config.yaml
n_layer: 9
d_model: 160
n_head: 5
n_kv_head: 1
head_dim: 32
d_mlp: 640
vocab_size: 4905
activation: "gelu"
norm: "layernorm"
norm_place: "pre"
norm_eps: 1e-06
positions: "rope"
rope_base: 10000.0
rope_fraction: 0.75
qk_norm: false
attn_scale: 0.177
bias: "none"
tie_embeddings: true
parallel_block: false
init: "normal"
init_std_qkv: 0.107
init_std_o: 0.0
init_std_up: 0.107
init_std_down: 0.0
optimizer: "muon_variant"
lr: 0.00705
lr_mult_o: 4.0
beta1: 0.9
lr_head: 0.00428
grad_clip: 1.0
warmup_steps: 200
schedule: "cos"
final_lr_fraction: 0.0
batch_tokens: 16384
seq_len: 512
doc_mask: true
train_tokens: 192800000
steps: 11768
dataset: "wikipedia_en"
MLP neurons of a small language model. Each row is named by its layer, matrix (up: input weights) and neuron, and shows model dimensions 0-159. Each number is 128 + 32 x the weight over its row's rms, rounded and kept within 0 to 255. Numbers have three digits each.
After each neuron's rows, "fires on" lists the tokens most often at its 100 highest values on Wikipedia text that the model never trained on.

L2.up223:214117179133144094110153102116155142113169049099118139157115111098121085075180070138126093140114169119147122108150146122109170181091153109121074110120174155096075089088135143116095111172109166145154122143084132171159163200157135100091143090129123139140156140100168093155249116136104139118115097092115081081086102141105146125099153171167124144128116127154146158122170135107147114097150150134117118174153117085142099153099142124090103119099164130123107114106013178114151190168127125
fires on: "A", "Y", " so", "ra", "ly"

L3.up584:145169090079166139124059193171086158144179084138170121139119050121137079066158173102139164093116095159131113115135142110117126100155138178174146103130182173129103131110147145143118119108142150127146117148117103160150093129093123175117061162109068147078155128145098094124074072204084080109125198154137138132170130139122146087138131144135171127138136094110129144125223100117082122097147143109109067087100140113086079107116126185131149092139101165154128163211121160150115115119095110
fires on: "ch", " d", "D", " cap", "pr", " sc"

L2.up294:124141085103127139118132108158166199142051109152143129082143181100112146110098062110137144102191071102122134123136104089077121096121091147146150188111190101068088078126154138175148134200104129125127112093120139116174160160130091055106096143160132076124141166178118152126109118163102127102135078124148121156130178136090209126143171163122102166174140151161155092202109164132105134117099155114110132170161092118092128122111095098170127061119123090133120084117109074152163181103073132
fires on: " dis", "'", " sy", "2", " en"

L3.up140:141147174141107160114076155138126124141154093133157149161102126138118119158130104107161145096148123055102120144138203160115131125080144106139148068079175126116163138134126112154146087108152089159152104162111133081127090141136087106096146162125099138143087110148140186132112147107144092087085130093200081106068156162175154182116114186156102174137151086136171116123179094149135064075119136184104158144195158109142055091159151112112115162104115139154097122104174034174167108195121158
fires on: " of", " by", " Ma", ":", " Jos"

L3.up589:093127133146137142108144123108152105099136092179140067132071090162122153100191065134097151162152151084093118135081153127125112091114113157071133104175081143148150138111072122134091159152086164124118130109086118146089160112088103167124163097114110139167158122084140156207107122084186138138209090206167093103135110162115130124085110135182120129148148125093146206155176091119162106106109157142041103178169085153137158133109133107179122062146108137153164108141117096127115116156060132
fires on: " by", " qu", " as", " km", " which", " m"

L2.up56:168097126105154114152103158085125117085128147148177186046122171098136168084115129102097163134116126114143120102163125114183169111090127105103106132123158157051131082118148105170175056144133139077112144088155168125089158169044128073127115145150108132143152105122175115124167159177109107130138134095092122156134181125173098113161103128076142201127135105075095199193140083125103116091163100121151098151115103171135124141118126158124103051089103110121159105130168100171200168141152101
fires on: "s", "in", "leg", "iss", " belie"

L3.up388:107099106125170091061143139106095149155153096117120137120093154073142168091159098121188119115131184117145148143189096095127111110080127137171149117231106148135114151084126117149142150107126102100171122088193133168148069109148147175095078096087138129079104117139168087134140089116174124121181176116070191105186122174098135089140148148119091127105057154161105142118147163115150078127099154098101113111108099165085125157152106124122165120141212168091171166164071160152102141164130134
fires on: "m", "d", " left", "st", "th", "umbent"

L2.up416:084154143143107163132136093096133144130129058115167053182135078093111116187143154136123143080138129139062181110112144158145155126126131103128110142139122121188079099142066130104086163051162142160124123165069131145165132146105081103135125133100204182090120113168139084154184136139119111092077130108174170141117119152153154138209108145151102127057137059143138092176085145123120104093111113140103117194084123161130173111149089178111083176147150121157117111117098078156142095169132140
fires on: " ", " of", "1", "ua", " ,", "wo"

L3.up351:088168053160182110141136101143105162095137133128098125149146113185125170102145153110136138116173118168099142134167067174097103109081155102130133143112157108143081102186042133117096141075151174119149080124127141145137176129091184139174090152129081103166150082149078142107129171163135158161161116137149146121131154148212213118088097140105171183122134124118148117135109112086117082158088107098108125124156095098164170132047145088171097105126149074122172085129122158165186110105144150
fires on: "2", "ow", "3", " sy", "ir"

L2.up631:139167129075098134109197109123074139161114158127124173107129127100183136171175112182138028155101130097120120112125171164130099175153051129161090108167143097088090147167108123200142119132166158089173162103144122092158095088134160132116111105109104133088072159156042151165136125105119067148142141189107095139136162159121103151121130056156118082094162115146120174127119117105109116121141114127213159102141080126116168100125160137163097140062170117083114144150129119122132186171126125
fires on: ".S", ":\n", " oper", "\n\n", " Gre", "Pro"

L2.up388:148166095137164135143109056107120106163147151140116168090156103124086176124144112125103123174170138131110131146112160118146136136150146059182161207113174115080055076189120167169136129141164113128118113147191143141136097184191101085182163104157113056128086082164089192114143175126088144126108186159202155149148146129142118071130108139104149109085167136098126137121154146110139106132118137088111119137160118086154128169069150103124112069075106080140121070147115074110141137148105103
fires on: "M", " dem", "-c", " enc", " The", "-m"

L2.up358:122074158125156114092174124136147140105089146140132145093159146144189160139108123140093109140127175068105071146154139144121139108142123078142099088194166134105069160080104153107168130142138122107230109164155104124167077094129128148097168162125126095102117191144102085091094167108126151167144130126160147111203108147196117141136109089107160118091084199059113141124160064099132148140134081112105090092121128165134092132125150157113135071072128149135098083060128198140140123145182153
fires on: " re", " sh", " them", " col", " When", "ile"

L2.up409:123114100183133157132161113129091123112175070157136104086108200135135154122140114135128129113135155116145152135149117121157132081152175119174139167119169121156157115100075125091085138083119145100130061092090099113100127125160116121074197212105145162099141125142143154149118090169104054163152102127137122162118095114204154107069146143167106168140130118082191184155114129126132075125108142156147036178148065145126067097159141107166166134110139137079122077167078176149090130153112164
fires on: " of", "st", "or", "ult", "ist", " by"

L3.up49:162097103151122139148090157099183115109138063145119127151102137127130175103081148153065145093102102152128130150124180159098137172170107120097095077145086091157147166176154145199168171111151090096128194091127090145091113134101143119124182115134157122116156103164130097093140131156134191100103073157102113124137110140107009125134158135105213112128153146104100129103126176149097135114107070194118140144157129170120139151113065124116110110163148119087166085150056155135163147083136066
fires on: "at", " ft", " process", "rit", " comb", "l"

L2.up66:112140111122149122128081115155158188128109152126090077087110108076123160075193185072094129143094129097121115147086084146111085165170174057138098166105068158104065195171120109117116139114132156147120112083115098181182162099081176119119109155148125107139160135161122099168174119123129068120140159147137192123087113097108167171135179072163114186084117136122126175128110094149157111117165148139145142178120119140091173115105160083144137076137152126193151054124096129109102097094140134
fires on: " ", "L"

L3.up380:118127093135185118165117090108161158178068118098137175085115152089138145173113120145122138110128111157150138167137209148189184088143180089178126125217153084102100136088091135175120115140197050108058120112117145173070166115106125170092146151088126115139084131139110114161137177126115124166156163068110107118113121162144084132115082155133130156093105134208153137138147127136212105127136117095079177157095174125130089119108125128101101120173106105158124103135125164085152137144081124
fires on: " s", "}", " art", " int", "vert", " S"

L2.up296:186141089147149170126090165121178132112115134183126129097170076101121092141179127097181128105122119106137075147147094092110099161130146144151073090141119117137148111132186105211112070161126114176135142098133069105108236168142164115155073131131136064148154112155135138120133125166137066114115158146066094132087176115137129154109100084211184131132142105131103139087085103136189157081157119102157153076094137109177119124085114142115149185109117128114106164157110169083119114090119095
fires on: " /", "°N", "″N", "″E", " int"

L3.up624:151139134157075135142134092110116136066169117151052112153131146128193146093126150159059163148152104137101151148088066125062118145130106146049122115120042118197145144141096093099150127140142120147146128159163168092160142151084156127165153150134112187138209113139166098101113127110099099104149121151168174145118134134122134121178132181178133131141111135107195128132114186133089089157145131164130101147167126118118093148114136099112198074057153172087182062121111101115078097099146131
fires on: ",", "ia", " of", "ton", "ut", " |"

L2.up263:161120133057094078172131159105176080081114120140140128081102185130128081127182119144101070153166141104173150095122071134121152095133091113139164113086138130168192098095125144067160164115135054122132142093115185124139155118155202169124168127106066131080050134172167169122142111082124125157169133138156136146129149143103132113127085131144080111110124212120119145136165169127111076152165122204116148112141097107131172117169122144132150090140139078164183146083094126122121115094075099
fires on: "th", "imate"

L2.up281:165105153180163118133204142072142161092134118143196176102150139065142153159113078152147083067094132161135089080124115143128116159097119129140181114114150156158133126114099112172153147071114143168144049085128069152144143181093148166090174125079163198124164155121180136133127115085180136113094115139142120160150172111083112146145127112148117155132125118099100144161103114146120138057200134165120146094104114109096086142102144086085089167142154099142154096081094067176152077112167106
fires on: " Sp", " sp", " can", " compet", " result", " Ev"

L2.up44:156083079113115065158167155144175099143088137128150100198056176159139084114139171176150049158100136130071123159079146116124128178138148152160136144151142124098145183104154103153135160160114078088170098085142119136148122154057097158124180138123097100189093145153101123121153117120142121141125179114075173160110139095150116144111077149158132096136187116094136142158085144091157134072154082081129089143156059127098116166104130099125094121087095168125142093140139105118134063191180126
fires on: "In", "″N", " neigh", " Cap", " In", " im"

L2.up317:136109167128129110121129148182073141085162129183096116134141142150115130195066152149093191090103180125140105182122093146139111114081110112145108101065099093125150119146194091147097135167172126161107154074105091119175110109139151190143131109151102106145071201216176118131163144122149153126117128168131104118150107124133178157177068137214144114182136116141087156127127100137124131103138152131080098097146175093185130135113147118118117044103098103059146168128092119137122180106137123
fires on: "ar", "air", "ber", "mer", " King", "iang"

L2.up57:108097096073116111161061125160122169127158128087146158167111186127182151143112154145092170161151117093129167170138164109109138120087152122198137148150125107139141088158179140160139127104080170119170111107120213093140127144113124158133140085175119094160155108138161123136131130085100092094136138118177150090144071079144141148141125100098192162169157132134156106069142136102139039171139086101109048123143076170090070134088138107110144136108108105165063109135122057139157092168119184
fires on: " father", " family", "man", " mother", "s"

L2.up105:155157139123164138159126119197165087115120212162108119084124121195052083099095112092139118136119123090116113120148153082167113121140109123124133081168065109155097115173150102144150103109180057149126164090108112115107147160118175126101145194090142172139142138147122080123109187126050123156164093107134173140149138155112178186155112157149104079174183148105165155132134137116145187093060095089119095159096127130136125120103143155169149224100137128095099095096126132132091138113122178
fires on: " =\n\n", "′", " ", " the", " Website", " of"

L2.up562:209129153146121090108135109131172128126167133093144062127056130136128146103088165089129114119114150142078149110182092157089181089164140135152168159167144139161109098176129154116104041131097117128078087171126101141118111147173134126123149095142035142120119150092149077131122118187179151161175186181041115136097146101105089123130125147142109185160099137133133077106141182101108137072152172162117120095152132085082089117166153175106134119176108122129114115191138114155146148095099141
fires on: " This", "ering", "ent", "ical", "ing", "ept"